config.toml
n_layer = 22
d_model = 192
n_head = 2
n_kv_head = 2
head_dim = 96
d_mlp = 768
vocab_size = 2048
activation = "gelu"
norm = "layernorm"
norm_place = "pre"
norm_eps = 1e-05
positions = "rope"
rope_base = 16700.0
rope_fraction = 0.25
qk_norm = false
attn_scale = 0.102
bias = "all"
tie_embeddings = false
parallel_block = true
extras = ["capped logits"]
init = "normal"
init_std_qkv = 0.0413
init_std_o = 0.0
init_std_up = 0.0413
init_std_down = 0.0
optimizer = "muon_variant"
lr = 0.0108
lr_mult_o = 1.5
beta1 = 0.93
lr_head = 0.0076
grad_clip = 1.0
warmup_steps = 200
schedule = "wsd"
decay_fraction = 0.847
decay_shape = "linear"
final_lr_fraction = 0.0
batch_tokens = 65536
seq_len = 512
doc_mask = true
train_tokens = 438300000
steps = 6688
dataset = "wikipedia_en"
MLP neurons of a small language model. Each row is named by its layer, matrix (up: input weights; down: output weights) and neuron, and shows model dimensions 32-127. Each number is 128 + 24 x the weight over its row's rms, rounded and kept within 0 to 255. Numbers have three digits each.
After each neuron's rows, "fires after" lists the tokens most often just before its 100 highest values on Wikipedia text that the model never trained on.

L13.up130:114116135128186134190179139142162110173135141091118113139095111073128105134102130139127138136143116101161125122129172089110128125059083076149114134110158146177117131133160151140126110088139129118132129154116137134124146099124116113101167100150130135132181168095147121132136138136111112151
L13.down130:117147130140176106152140157136155116152151162129132111109129103118135090073101122127123122144145109147121178074146138183080125121108120128178108126146086162112094145131150130136118161140118111150163131102135137163123140150119149119124183091131127136098122141125137167140112109092115112110
fires after: "s", "li", "er", " b", "il"

L10.up2:121163105145113146143130121142117113120122103114146118112141133117151160128121130149135156164093117131111138150136139099155050125123135087153088130104075150150128132126106098124112120139129134121101100114140142123127129124117178138138102124112078161108110150082167190115145152106157123127
L10.down2:150153104133086142132121128149095094151139166117115160144137100121111131074133117139112137087105096117113093122106087124108110161160110165086155133151141159156099147167146143152163134150108132185127094120106113126103167141123103102134140104145138123136110141144115136116169129107124142132
fires after: " co", " to", " pro", " T", " no", "\n"

L6.up423:111128115166123125115071175119112118123098093122114126137148111101143116157099187164126130177132125144086129152150115157139132126097142157155109126138106104132084144111073112171134150099141120142137105163111133140123105136129114109125111095127095117133131133125142130117079146125148107148
L6.down423:201165073104095144111104121091142110159117125113117150148125115120100154175126112142104100108134137137109126134171130126136144129100131110120106138117097131147088145143090105144139144112106116125111149130159159118136144183104112191147127151107149131122066129138111113137124165144114114123
fires after: "cc", "la", " inter", " ma", " ex", " one"

L16.up709:098130136147103157164129128113148090101126119101098133072120147098136135152082118147115121126119176129105132136128177110105097166167103130116096149117129123143127139079139129120079161103152126161211111141098140143128170123136130124154107095111127155153094132133160107132122172133133137117
L16.down709:160108121123100136126113136148161156128091103123109136101106116147129113123114118146138139150091151110104118110168110080140164125177117129101127138152115092103110097109124120145129158136117092129120129149109127163167150123140121155149132114141188116086138186131161120147126119101149131105
fires after: " S", "s", " ", "ri", " Com", " Po"

L6.up511:112094109138157128149135121064145111120187131101163104126126111111139113124087131140185111112145088126139161137096099106161122101153122146137095145143141125115137126145104151090169082120088091143123115103130116155151118139128162107104145097112148176156110122101132097165098156144120149086
L6.down511:121131133156154130128125093140142134114093136137089135126121137158142119122105118082147186085140155152122095145169135118081136162106094119117071142129120079125113120119138107108138101084155090153128145152129124111153101078133134098121182153122126093141140150156141119150097122085115118136
fires after: " sp", " Bro", " comp", " Sp", " ex", "fe"

L2.up469:115110136112122106156077087116113093133113172129180120099150131178111098139159138136105149130152121135139122090098121099152114103120124091133121121180157113147142123130134125115101139145137115149137112136152092108108135132123118136091142143088136178117096151122104110122113144143140107105
L2.down469:139190136093130166107152167117114117139142100138099125160095117115135122139088121103112099113093157156120152117124148182124108162180144137140112123104113154123135110123112152111146126121138087122137141097094133142138109151111136135151151103120139090105148153136143131149169081138131108119
fires after: ".", "li", "th", "al", " the", "\n"

L3.up192:158166102107138135116148128123129094172159100119123119118167164115151166130144132152126184156159125110171181148107094146119172142138166128123151123069146103149166118112141119139110133080139131172127098105095127098145133081149147147124089145145146113142153154147114089146093167150126145165
L3.down192:160154114102124113098112152167157156153138106148083156141138120112145099114142108159162131144090157109126138122140127099132144134144149095134123141107130152122103148124091116149121101166141093142121136136147165141124155147088106091115121131148157136067111122144122103139109130129160165142
fires after: "or", "un", "ol", "ul", "in", "ri"

L13.up569:118096117143132148160135132122108165146109152083088140183118090143148118146142130145108142147166119140135121126153142137159116126128070127192130115160107073112143153117161104127139102102102157160144142112089157114099109112155109150120161114157116118139128144119097091109149144125144105154
L13.down569:181101113094160107131096146106109114143141113191159103100098122129103114107106143139141097148090125131112151159120149143098159138133171117090105174107101151180098125136119153097142134189158119122136160101147118151142105140144131148138100111143097153130119147093143111129097101158109142082
fires after: "s", "-", "er", "cc", ".", "n"

L8.up82:116096116176094129157156154121137129129088174092137129157169099133161091132117109169140116084151158121099112100105098173119147151132128121208114097101124118120134175106147124161131131135134109137156122140164123181102152136146123089128110124129120157140138104149106136094110062129122098094
L8.down82:154157145142079145120134139115122148136082138128108176102162145137128129145123112132117149128164126192172111159071112185116123120143095111151132099161158095123107116159099113157196134122140111116097123126125103114110089096091142123105089114178168134082154125144127148159098120143141119152
fires after: " de", " pro", "c", "al"

L8.up40:130117115155134153144176141125109132180140137084171088098128115126146110152159134157099170141126169090132119129155122110098116141170120110119160105119118116166128098118180141159137159084191151104105159173175115168168120103150121106154109123139106133082144149119074126133156112123124163145
L8.down40:135164121121117161140103130121102148161142114104133108131150082141120144121123145112123104137096147120122180149139107133167102107133098110115089139111132096134135132151132171104105128162147154114112103138143090146109136124149135130159113093117134138140109141153131111071165135148123086099
fires after: " C", " P", "==", "\n", " "

L3.up179:148166130158129163123103135121174113111134111136112138119114176089129117150130132086131153127163131105194176155141068131129125128118130118080155128092157151142179127191127141175155124110115106154108116107127130180142145122113110126088124116124133151102105095114111100142139143071110114118
L3.down179:116107118128145126096115157139083138125146137125113122133111098110135126158126127113140069144163151157147154117115099123155121143143118126113149129141096119120171174128167090058111070106094126097121147147131094105146125153131085081122139132086158110140137156127095166116136137130167144111
fires after: "or", " such", "at"

L10.up355:105121136146145122101154101076118084093110145143137114134149108107116128063108146124119118114130094086123082165107128111113120139183165109160141118158134089127114160115118160130118158112122093076122103114131177160114107100137143133125172124170124110139130125105153131175099088125143159082
L10.down355:128100080129151086201145070127089098178152102121126156107094156115140097133150139073144140138114120146156128128095151124127154134146117101117156105139155139139156133100115150120132113129165153144155121102149119050100151131123129138110059143120097089146142154124127110093140129155114059145
fires after: "s", " S", "in", " Pe", "ur", " De"

L5.up170:088122114118120108100119149125126133150113098135144109150134130116111154122109123154138163148151110118117097157148151134118087147098102112170120124136097087132137158120105084143127124100151139157084166135122104132091156122133120141101094119089130154126072171125124126131103143113131114143
L5.down170:151119119163173111148124142131133131080117133127094098101109070085138118130146155126149130166109148191094164157113125141134118151113098129154114111105151169120151134143112125124120098120115109095114125106104172075120126123141145135115154106162156093147129144113129140162081137111095168137
fires after: " re", " co", "un", "s", "a", "east"

L16.up359:130119159173106107120130133097128193147117122118128145148146135112145095109102042168140131121115112124127141104103097144108141151189139112121160094131107162143087122142125154158138102158164157162134114147120115127128143102184110126159129128153109103072133109089160144130119139100117082091
L16.down359:137113143172149140173128113076158151143100103098139114119131137165134113129151124137160136118128120143119083136134103118156143105133163135103134152120162155101143125155105110141134121149071136125118078112110069137091146101151088158142096115118135186146152134135136194136131101121142080128
fires after: " |", ",", " Po", " de", " to"

L6.up650:137095162126153125151143117132155139125202106118123146125135136118133148087122159110150055125153154135149111140139163146161089123142100133119122122129108165147139137117117164167144121107112070137131124127105145129139102176133152176128152081098134095127123135125128123157076158107082140107
L6.down650:064119119144130115095130131143123133135132099095143138126139129193112135097124106123136091131138149081108106114154094119087138134127119160108124139157155122125126161119109119123136157132155179113121117116158161131137148128067110163121119183146144122112170121144147118147127153122087172174
fires after: " sp", " Sp", "D", "w", "U"

L8.up151:141100113151100148125134179141134201123142094110146109111139154111100125138090135137116099157134137068139165138098140142114112099130102097099111144122113131117132118118113137185152150118156179072123128148127198163114108133101157112128148108134119117124132140130113138142122130126104125087
L8.down151:122142180112086122144169124120154086141116151106097149139115118190105138104137130144096168114148124095122086124142117148144146116129149135144128144149137106101109140108100096091136127123112130101131146093133122093109122113125093164161095148101159117117132108150114151163152089098165107184
fires after: " comp", " S", " su", " ex"

L5.up141:127090124126098107157179140125145103148169152133143125110117131122157173177129079134089118131171137124137146119146106126138103118153096138166125085084134125072148159113134107117159106090147175093110119161109136108147112123106072107137133152112117097131118130124116123137167147168180106143
L5.down141:111154121120128159106101133134129101180084134091111150133119084152101147120159156124138141112101139123119123104127153129154146154133114155130128117117143153164126130128126114139133121120128124101127170155163143146123097139113151096102155127101130165110151141128164135156075094086082149102
fires after: "n", "ce", " Art", "ne", "duc", " Ad"

L10.up329:138112143144126140093124108159113164149103115138132132125086133075113152109121117105178140157145122120108104135137113117096135118150105102142156124129130114110122170093117137131109140120136081097100127163142155135141105130138119156124177135126135124122143124131163122143104136145134149111
L10.down329:121115103106091093126124155091073137113148132115126175133132136149132139136098103120082128123124149119120139116096149122133135161148127169110129145135120147110134119149141147143146114133114133135158151091142113151150134134115136162138048108105120110159076127133095126132143132138160129139
fires after: "\n", "s", " S"

L10.up613:097137116124086153111149132126107132148153149161116174139104087131130145142087105125118159141083114129100120095104125135119162121120134100110122125114106108121138129127141159163112132141089090129087136143116104106174137081146129127103185148113074157118142143112151109118128116157078143120
L10.down613:134173143172144147114123104094133143155133118095120094121153131139106124093159137140202103102133126106115129135201162101134140096117132179149146128106136131088134073139146096122152123097120142136146136136089136171112131132129135119177107106154138116125171140092112098134128112115113124147
fires after: "s", "is", "l", " de", "io", "y"

L13.up191:169153114114112165112157086144139107159130129104130173121127092084131136141101147087141140101136143133087122135111146144144092123092081139110117150151140153147107126119123134154093138096108152160131108108125070092139176140150118114153082081176107136136143140163164155113113134122144144119
L13.down191:115134130127107105078165107106162112134112138093094141132151117121155160103144136176092128139100126122113098125104125146152109112157115123138143150148129156137172108103142108170105138123103164176106094099136154115114132136166144168121141097131106108081141131150200126129102147095112133143
fires after: " ", "\n", "s", "ri", " on"

L18.up704:101120138080123109156099134159142140155174145132163066096104175114138140157121098110138143151150102101120144161117105105137118114132130111089089150136125171109083168108086175095109167144115117125115111127084161106139097113126123182167146139154175149108144159117103120131105140110139148092
L18.down704:107136084116108146150141123092110113142138135154103133188127088117124128113136092127129083125121154139152165120104145108126132141163120151141110125142119109122143147133117105040073134175137176141152162127155107127139137135148158108085166156109108136105117103089105103093121164131155174132
fires after: "\n", "."

L17.up743:155126120154122140193127120182085106143122139126086130133119132117143130151120095098171129115156136112174121097102138136132146115143093144139146114132147178119132094112159083198114165111124106135123117173083147121145090117159134117100120159173101129143097093140104132114176134179121132129
L17.down743:097131120122133157125106132107153143150099107118150122152130109101123181124186140110138138130159105130138149089085145131130153152129157131112148079104137179111134108107118058113137135087158123164109115093107137142084150111106124168133146113123129127112138164131128136124114183126148163110
fires after: " |", " ", " P", " p", " V", " Re"

L6.up352:119124152090146157093108158081144110114132097130126148129072141084139104109189140194177141135157082125170166131110136136100139160065142153149111109138129147119154116109144092091117097157109160120134140106103147151107095181115150109133128080119107102097100126107169093131138133092106159132
L6.down352:116147106135109181090114110150142147163102120112126156133127137117153127157115148151101160168150138120079097168151140174128096118125120086120136161106115130107140172145098110137096178119094073153144106109121128118130134124058151134136107121117123093125153165138134148125101071157168186091
fires after: " f", " F", "ci", " so", "fe", " Ra"

L10.up408:130118123137128176095097131104125103125131163158131162082128172123138125122124140126134143143149121074185171151115101126122120117088108092120117094158107151137172110131152120141086152127110129086140105141118132132136106148127120125147149160103073154135125128143107084132118150158150174120
L10.down408:090147083143125161096153152136134175146086173129115115158163134142138127128123122133147150097115126149125096094138144161149138126140155134102120066135092106105114101120126144193141101156169102122088117145107186154145161148117132104139135124112119162105128131133139205115152089129116148106
fires after: " F", "u", "ut", "or", "O", "S"

L2.up11:123148189124131141108142088121147125133164123125136142174126159139138121127142138157125151126125120171134156120135101141117130156129078158097111132139120139127148188135127124134125110127100133186088095127132080089125151122134087114111126133106169171143109137135089120105090117164151125107
L2.down11:113096114123156093130158154137103104110131135121129137111134104132120175146089124134129124140111110118150127129125144164116140097120172099180152090108128177132140118142130143139134117152129156109152153096182143149133122110114138165168144100143090121124149143130069131125125118124115121126
fires after: " 18", " was", " 19", " is", ".", "li"

L16.up92:108134132126117134156129180145133121124161050128114173108093117118110168146117056119135164170108136120129112153117115145133130169129113131106151117154123084168114140153143105160130148159122133137116157123135108104119141118108128103112121116151155107161144129106176155145140125131144138129
L16.down92:158126142132141131099138158154108121095178155081165137162096142111151125101101104161139109159133131156147085131106086090113153093156117122133129162089149105110138149145118137111109177134124124118086083125134123132142158158092133155143121117133111139113155165133124156183060128161111117084
fires after: " |", "-", "|", "vo", ";"

L10.up229:126073157137092093151135143136095124120119148117122132118158151111102105156102190154166091148133171131135133151165143149164135121175109109182132155101140120164116108103162145147156106124130146180127116110133111114100129101135114089123143136194117106150110128056107115128172114163116105090
L10.down229:145151225119117137148124167153152146123154133147169102137101167120134101137117144091155150110165118093129111114136130105157126105125126072168127133122129105133133137121135109104119131165147114106105102148122133160137136169139096109156136097107100132106069104095143129190070116138147129122
fires after: "s", "o", " ", " S", " vi", "c"

L8.up434:143122116110141159125134113186110159145103115113092086104084145128120113123099126107129138143124104136127105160162133147157106132131161118109082125137126106135122129138145178154178106148166185149140154145128191121108117105106162136121167110139092114111125175114144096110088105086132142114
L8.down434:144092086110116135145137147135138123138154125119142135157166109153144127142156110139129127131134142115141138123173100113141152127091192132126162086140129089173094135112102088123098146133110135123105128116108144098086173100146110140138050155140184085109171096140145117097125123123135090115
fires after: " ex", " Ex", " moved"

L5.up351:084144121132145168156132127116135117093119088133132136136133124133080114129108105113123153139089158132099119139122134132113097171120147133114113119131116093119110176120194120165141131099158136158086116117190144120095134090110162170150108146144144162123116151148130150139103107091133147124
L5.down351:083079076119142125125075145105150118145171128107136091161119106113104117090132154152152145149138151090148151112136101156114086124109116160135088110113092111101132118166139131126106158124111078154131068105121141144116133146137139140137140137118139129116156152069142146120094143175151114139
fires after: " H", "ri", " de", " Ho", "la"

L3.up252:135113155103152118156120126154098161118145100121131135113154111105113163149154097119086137139146143101128129063079150149099166131092168162128096114148087109144116123095133169115103135085137113140133111104136125147131109128143134155093119125135108128094153092142142117131123133151134157129
L3.down252:137168126140123116135124131133147149176093142130093117097120104123109054138144117100163122109119101141139163132162168128137101139113122122114110136110141118113115110134160134119154131116136079177131112140140124173139125153131126099128092093113158160110128131088125136116145087105126148117
fires after: " ", " f", " pass", " Re", ",", "ter"

L6.up158:101103133146117092142164135172132121158104098094111161096151094155151143098132124112123178088121119132156139127103131156159187151172092099134170113123172156113193135163143114121106128123095105156149128130109124140104155139169121148143120119118115121162135117093154132130135165093107150087
L6.down158:143127124134125089144121124152105144135108122053121118105141105132151119159145106136110102105112119116155149124073155158148119131107140045105135110143135173099134150128124131138099146057149116141150133110149170154133117105135143174155092105117093111119117122140130132098079132095157141118
fires after: "ta", " Ra", " R", "lo", "a", "ar"

L13.up149:086167114075107148143133158076123111141166124147140084151146123128100124150153110068160156107115155145157133142097118149141152097101160157167150098112152139130163135146095087114118142128070113106166127120152132122090148084135121111142109129176151144114123159123123151107110105122139148162
L13.down149:102082111085150178116106106136139130115108098119132121119138134146136136119126146110082131171107156185141102181109133100108079126137148109157126118118111153117107169111077128119120124097117145158148162151089116115113163129142142148139176140147166128124152099171154096101112110071158131138
fires after: " ", "n", "ate"

L10.up297:108128093154142145126123076139167145129146108096132100143170189133151165153131138123117118124128090106140171137129087115101141112150133063158138109146135110120124176145113137117112105131152113154127110105135128123126095103118086133159136119093151159116112134116108160192133135167136130131
L10.down297:115136180125111108187124175137114131156138146130134148122115103130093134164153105090135098116160100172126080124092111153130136109140108174070107102105143122131116099113117154108100104114096168140146125134098177102125126121138157116148103143136118104162101115169106078160123106123115142156
fires after: "\n", " was", " is"

L18.up71:174135135114148094156077152088121147132115142165140111086089173133122164102135091087110150114104082134115171153095152147113160164160116129130141147090155126147149099125151127145159144093145139127137117110109138143070110138138123099132137127147128126140098155070126146144093154122142124122
L18.down71:156098143128104128114147117156157108137114140132098105127105072122137133113160176147131125193159151136152145162120125115138166074097133113165132133143143154145107156124155087125126146133155091126127112125112096142156125142127071150099139104071097154129151110131086150118154158133123141145
fires after: " ", "li", "s"

L3.up82:099120110125132118158132118112092083152123105129107152105076145148131159131104174129105150134103126121159142111086124107155093088109108184113117134129134118156151127124116116124086092116112176120162108112131121082120137128135136114090154146101138142144155147148108145120160138117140174103
L3.down82:111136171170124173136132132133126118131119170145116162164080163091137126147131128120120148123185137130141110126147133144132157116139159207138041140112099104154169134109113131064133091128118149120130132123134122133118127126127129130118134149109130102122129168113112147108101150120107145124
fires after: "al", "age", "ist", "il", "sa", "der"

L6.up380:147135113117131143135157128132139116156128124176154133078165132159143110113106094116105179116140120137123127141137113120125185119140095125160118113069105061124151127146104119157132130088103130160131105155159112141142115118123147112125130129114114121145080129128086121136118137099137098170
L6.down380:124159145114112145135137133108109139145134089127121121179131146126137169103136139115144100102125138117139171114123137160158084150162150138177106152169114165120149085126125158106131077162127107102112163116102147111138132129104116152148144109091104157134173151146169130072084122141124138106
fires after: "al", " cl", "ce", "n", "l"

L5.up406:111143153123110122134128124106119116108093106089123151129087145125148115151124153160094125169133156129125140100095169110139113164149119137118094144115168128091129131139130113116157143150132126119185118137092150125089168120100136066150140145124088123101116111124114169116120155107175115150
L5.down406:133109063117143116146128151138106166078149111146104109126129126137090121092086119120150155134163129134190142106144120135105104125125143129119130144143124144157178097170108098160156123173141078141169166152113132129117153134103138092108091130107152071077126126102157110168118150131170082121
fires after: " M", "di", " O", "rect", " f", "or"

L17.up306:132136122110083125132133144089157103103122143093172044113112108100124073124142113173144115156132191139151142162128134112156083111120139126154113179121164138139144104163154087110139130098150124114131150158129122109122116115121106081137109158133144133096124122126118148117130087142136139156
L17.down306:112120102138172132133078179063134133137135123135118182121147114107122166146152132138132126155156127115122123117125143148133129150142150127169111133134111138164129131113152126122137113113128105124175107144128162127102160122144166134111153123086098087127151119139141095130119121161154122133
fires after: " ", "s", " in"

L15.up451:138089156132121153097142156130127153140135140158192132122108136116095170137090122145141141162129114113171125166090137159126125121174114087134116127094168137121159137132148099132122109118111147113103107135141132123105127128149130172138171157223109086134118121110134101108112121159137107113
L15.down451:142125154150146123141123141096095162140113154103084080123131131138123082171157154136102113124127137145118091143114116126122115133159127138166151139092184141165102108152156129131152136121107146112117095123187110098136150129117108118116135112133111167101120132123116108093091182142149119128
fires after: " ", " de", "s", "co"

L10.up260:122113117100131063132117092143125130148124089146143126077119100153151157081116139153134101148124142155083112123190081133142129149095141133145117121108133113109091128145115149163120135114152148129113174155093108144113124143213123090103126099126170145111126160108162111122109147119126168159
L10.down260:139127126120096082113168152154133086146121146136117130133116116133099105160133150123098156161113105166155082141130140133126127139109094090138159146107212149130128104108141120119130152076114125134148159164121139150138113132156128128161093110126116095155095146101158148093121099092097110133
fires after: "s", " re", " an", "l", "'", " as"

L5.up753:119130140157166130151119110126116124160082148120110134074118139128115105095141063116116158123144123131144151117084136143117183122129140145148091113136134159118129117134158127102133142145151118160128171146103115108127121154128106125100123163094142134112184087094134146170168133162124096106
L5.down753:124123134130117178143144139128141121125110092132147115104089176091151083132125139099154152161109160096109121089077151099140154136129134118142127132158097108169107134114088133155104142095121074102115158137164120133174147145115122132087166125145089128157141147116133110106166158126188128114
fires after: " G", " Da", " b", "ar", " R", "ro"

L15.up668:100112152084164148135180121116106098123120105115156127145118144141152119114099126160111144141159123114116134131116133123119189090161108123126157153125107105092148104158135173151149133126139168125137082121080116108122141173133093109152168131146132127152150127095115150119145159148121155088
L15.down668:182108139113157153145131130129112146144119108105153138161084107088128131143116101118143155148116131153105109147138147094127120098141115144125139115148163072158131168095182110169147114086144102118117150154083103133131132139179135114163161123117128156126169147111150104129135127179133138164
fires after: " |", "and", "b", " Po", "n", " App"

L8.up440:127170168144120117151115146138115138099145103170090113131134147080123131147100120105091081114100091183095076117129119108144081158153144137140123143134115154144135127127136101140129086139140154101097151139122145121150099132113150120134121156135152141106134142167131147121174102100131131086
L8.down440:133159111142142124094153128101127154121144137114109180139127132122111103115141120080109116130149138120120109146145084084171116136078138123147114096117074131140140127160114121119136143112109134185118124122120136153115123128160114128108103101111133122115143152094163136142165154154119132097
fires after: " V", "gu", " su", "s", " Su", "c"

L10.up560:118149159128114118145114133089138120129125143118106139150147138131145137113120168131138117164134110108121155131124104149169059167141098104143102105131133109156155170132131112137089109143120143108177128148133157186117160121145180108135091139126141128092104131116135133096121120113103101092
L10.down560:115125139143139129086143110163151154135108159144126124142127111107113153076103134140157111110154119150155157137160153122171114149132122114132106123093143129141134120147094097176126108111160117116096144196163115121110112099145192135136111161113080113104131157202128114140096099157157096098
fires after: " co", "or", " pro", "br", " car", "com"

L10.up202:138121149143110138161165144136137147112135133138154137137121133137153106132106150126127085128125140095154161068179127149158152102112159109110160155140162143188094142158135128115106101120134129132134123167126121103153102095166127107135109116137113071114126116086073152149157149151138104126
L10.down202:158157128168133152136093101141129133166160135172105107132135087118161111130124153111164168131104108100129162125065079154150120110101082098112103100157179153130137097136124110159145137159139155163115115118106148107171132124107116152136129117159070135135103129140080143155179121112129099122
fires after: " P", "\n", "==", " ==", "===", "P"

L10.up617:113119156117095111144188119195124095145118102170121151127111148118113120127099126111175117137149104148108113155089121155107102122157118135118127139117148138143135147121156060092089118126117117126087141138169132110143092114160122105089118141122125110124144089138159144135128144122115160116
L10.down617:152090135134106125098129124146110103133107122139120173119081147097157125148099153066180095122130097117112143164120151111129142147123121097151184122138123114088191081122141158094151141172164151112126133109160143116114141104149129150125108135165090126129122107116145157111146114138145146151
fires after: "F", "us", "s", " f", "p", "pp"

L10.up732:142078138164072166167112140117108137103091117133105086134123115111109154143096131140112088126143158155149133149099126118123108141137116140157137123129154123145119106135162122124135101117150143174162133117138151092130084168149167123112114127150116176106117171112094186153149158122127099152
L10.down732:187120137117130086109078148093146155138102119126138196122130108133157177151131145133114137168127126083133124077103147106093159139095116122163105141162107098155166157133146109129138133137128138166103085123138108130128146120124147111140134144117100115129106089147135141097168118144090148103
fires after: "s", " S", " V", " pro", " "

L8.up420:120166150161115183099124158089120179115109117090132134165152129094120144101092117158151132130088136154105154117140134129121118094106121111159155120085112136121123154088107111124105120122152181125112127125124081157109145116195146137123098106140123108119115099115151132112128104155124130122
L8.down420:168154129137096114080127135148148119096092145154163144112110124129111135170116146152130165157096159133104132111140108133174153132111089083122161091104122086134116110132149150120121172124130179140125117090134117052079113090176141101156128127155144100144092079098116126095156104147117116102
fires after: "c", "d", " De", " de", "s"

L2.up371:111132129092161116119129083144158127163144121122184131105115125132148130155085130071131089121176090100116140125163110151105123154091148086145167161162155100162112090135097113103123131116115140114107115094107082151137137132142102153126120184123147113138135092151112141146129121136148138110
L2.down371:109097117184092123156150147144143107175133121131150111126120159117117112126117128092143160141152123118095146180112125097103125141103154125146116115112183090150112146158073150134109098140145135109126129115100105135165101132193122123131133143102166082117144128109143153138124155117117134143
fires after: "\n", " the", ",", " a", " The"

L10.up55:122077113153098128123109107144145076125149099133132126114092125156109115109114112122111165148159107139098091138123126136103163105150099123111122140138112082102126160114139076138091121100143079119072144124153126109126114092109159136121138149095113139108141131117153127142118118086165209143
L10.down55:122152158145168114117112103142111105097100136125149123146151113137176117182111157123116126087144119150170109127102101135138122136176130112126101119177132145122108106103132135109158142135104144152146139153128169144117145146138102089100142164112138120123118069173153092127154149147121145135
fires after: "s", " Sp", "we", " 3", " 5", "re"

L8.up251:161093128099149119121134125113115121102117140138115128168089141129071117167112122110114184111133160088127107156070162143119110123114114171142115112176102108142107104116136160096091156150118110151177098094129138167151170135162158161131125133098145155126134134141134106138143131133127163173
L8.down251:151140107104124106104103147091158135121125131107139109115128127143141175101097114150127103170106126153077105151108135128123149157118127125089132134115151110133085174132111150179085130136133140139160160120159173136170146159111163150123126143158137109182111133129154147153076091116156112136
fires after: " He", " Ho", " he", " Th", " h", " car"

L5.up366:098088106090169135115138175156113127127117074101098157149123145192108141128145140136132145149120100140127122186096109130126145148141112151131145123119138122107146133080112133114097128123160119133141123118130150140153087145112119136144116177138125099104116131115136086135151101113084150153
L5.down366:109137096142129149082129124132108195114119105119131163141100137128120122074140122134159138165165116111142081106132129113082130117158118128152116136096101113088113132155115105111146132175146121123146166141141094112150130103134168122148133107104138141129152146129123133102168102079144146115
fires after: "o", " f", " F", "F", "gi", "B"

L6.up186:126107109124140164139157090115138110152134140130146118111117162093107114133148140142146172151134148129148156134162098111126142119090099138132118137141125126115138151127167107112107142107165105076138143124084141150097121082024137137172134156162074120170114124113115133115148096167120120139
L6.down186:111144116153146136135150081078127114109122150106162128095098126099133075146139150165137108153124129117121126140124154125145148194127098164164153153147115120138114154091097097104122132184097103136137150153154086177131130155115145126196117115141133132122119058113110118097174119174129076154
fires after: "im", "di", "ro", "jo", "duc", " bo"

L6.up616:173109135108144163100160155087117155091137136176116087162115106125138114128131099095159108145142149129149140154128128137147104085131151128123149125137098156115154155152126136105127127106148141106169102091100144158129132110092128110169147137175134102092095126143143054126119097125131112134
L6.down616:122145088137106088101183130146081094117135162099144084105128159149148134128122128153103077124109112075119079132080179118131139155116108096129122117094141110143108126151145126129154118134130129097149137160134106092121170108138128123112136121129112136165157140139109103107121136118117174131
fires after: "im", " W", "w", "di", "pe", "it"

L5.up217:147124120148133186143102137135144153088150107155163126127162118138097090121125153136080132141110110090104114143121106105135101112106172133103106133143145120156110154153138161153124100132102093157074118125112096106113145111154137106143150126146122191094144135116132105136068072138137112125
L5.down217:139138115135154087093117123107122101183136134117099162144105093159174175130132093126120140106158136190135098106157139144117170147154091139132108134116155113135138083118084117102140135134157110102176150164114110137124104114125098134119134093090127113133143119107101155161163152124131148111
fires after: "s", " U", " on", "ab", "y"

L12.up734:135094098111153134145115135123134102092120111146111127128152139123118113119104093116088123127141149133098107192082146180173141142115159071112143145122130088133181123172146097160152130095150103154147170154153137104131096136144157144104115134153144148102100160116136112150132136134104133110
L12.down734:166119104152152111124067134174090107128162149129103146149122155123159147085093132151123132165154135120129145113104118089116119107124126169126087132095124144118144087150166128092138117159097133130154122117090078118090133130131160121161118092096150143140153113123103143121138064155137081122
fires after: " ", "vo", " in", "-", " by", "un"

L5.up72:125093124090150183166094114147113134179136123132125185116121160110132099122100096109121135141133096142097157125101127149107134163141143143152160126174139104111084148120106128110115150159108145152169169155063104115110120138128108128133106194117142114146162098135161108140134098132084149110
L5.down72:079100123107125154103141135126102120112146109197130142141134149155130092153162147125143130104106083139151144142116126102112143125156096113102173110173140074113135114125087148158087104111174111138145091163114075127122154086099131133160088138087147146092138162112141172118151144137107148112
fires after: " He", " F", " de", " f", " De", " Di"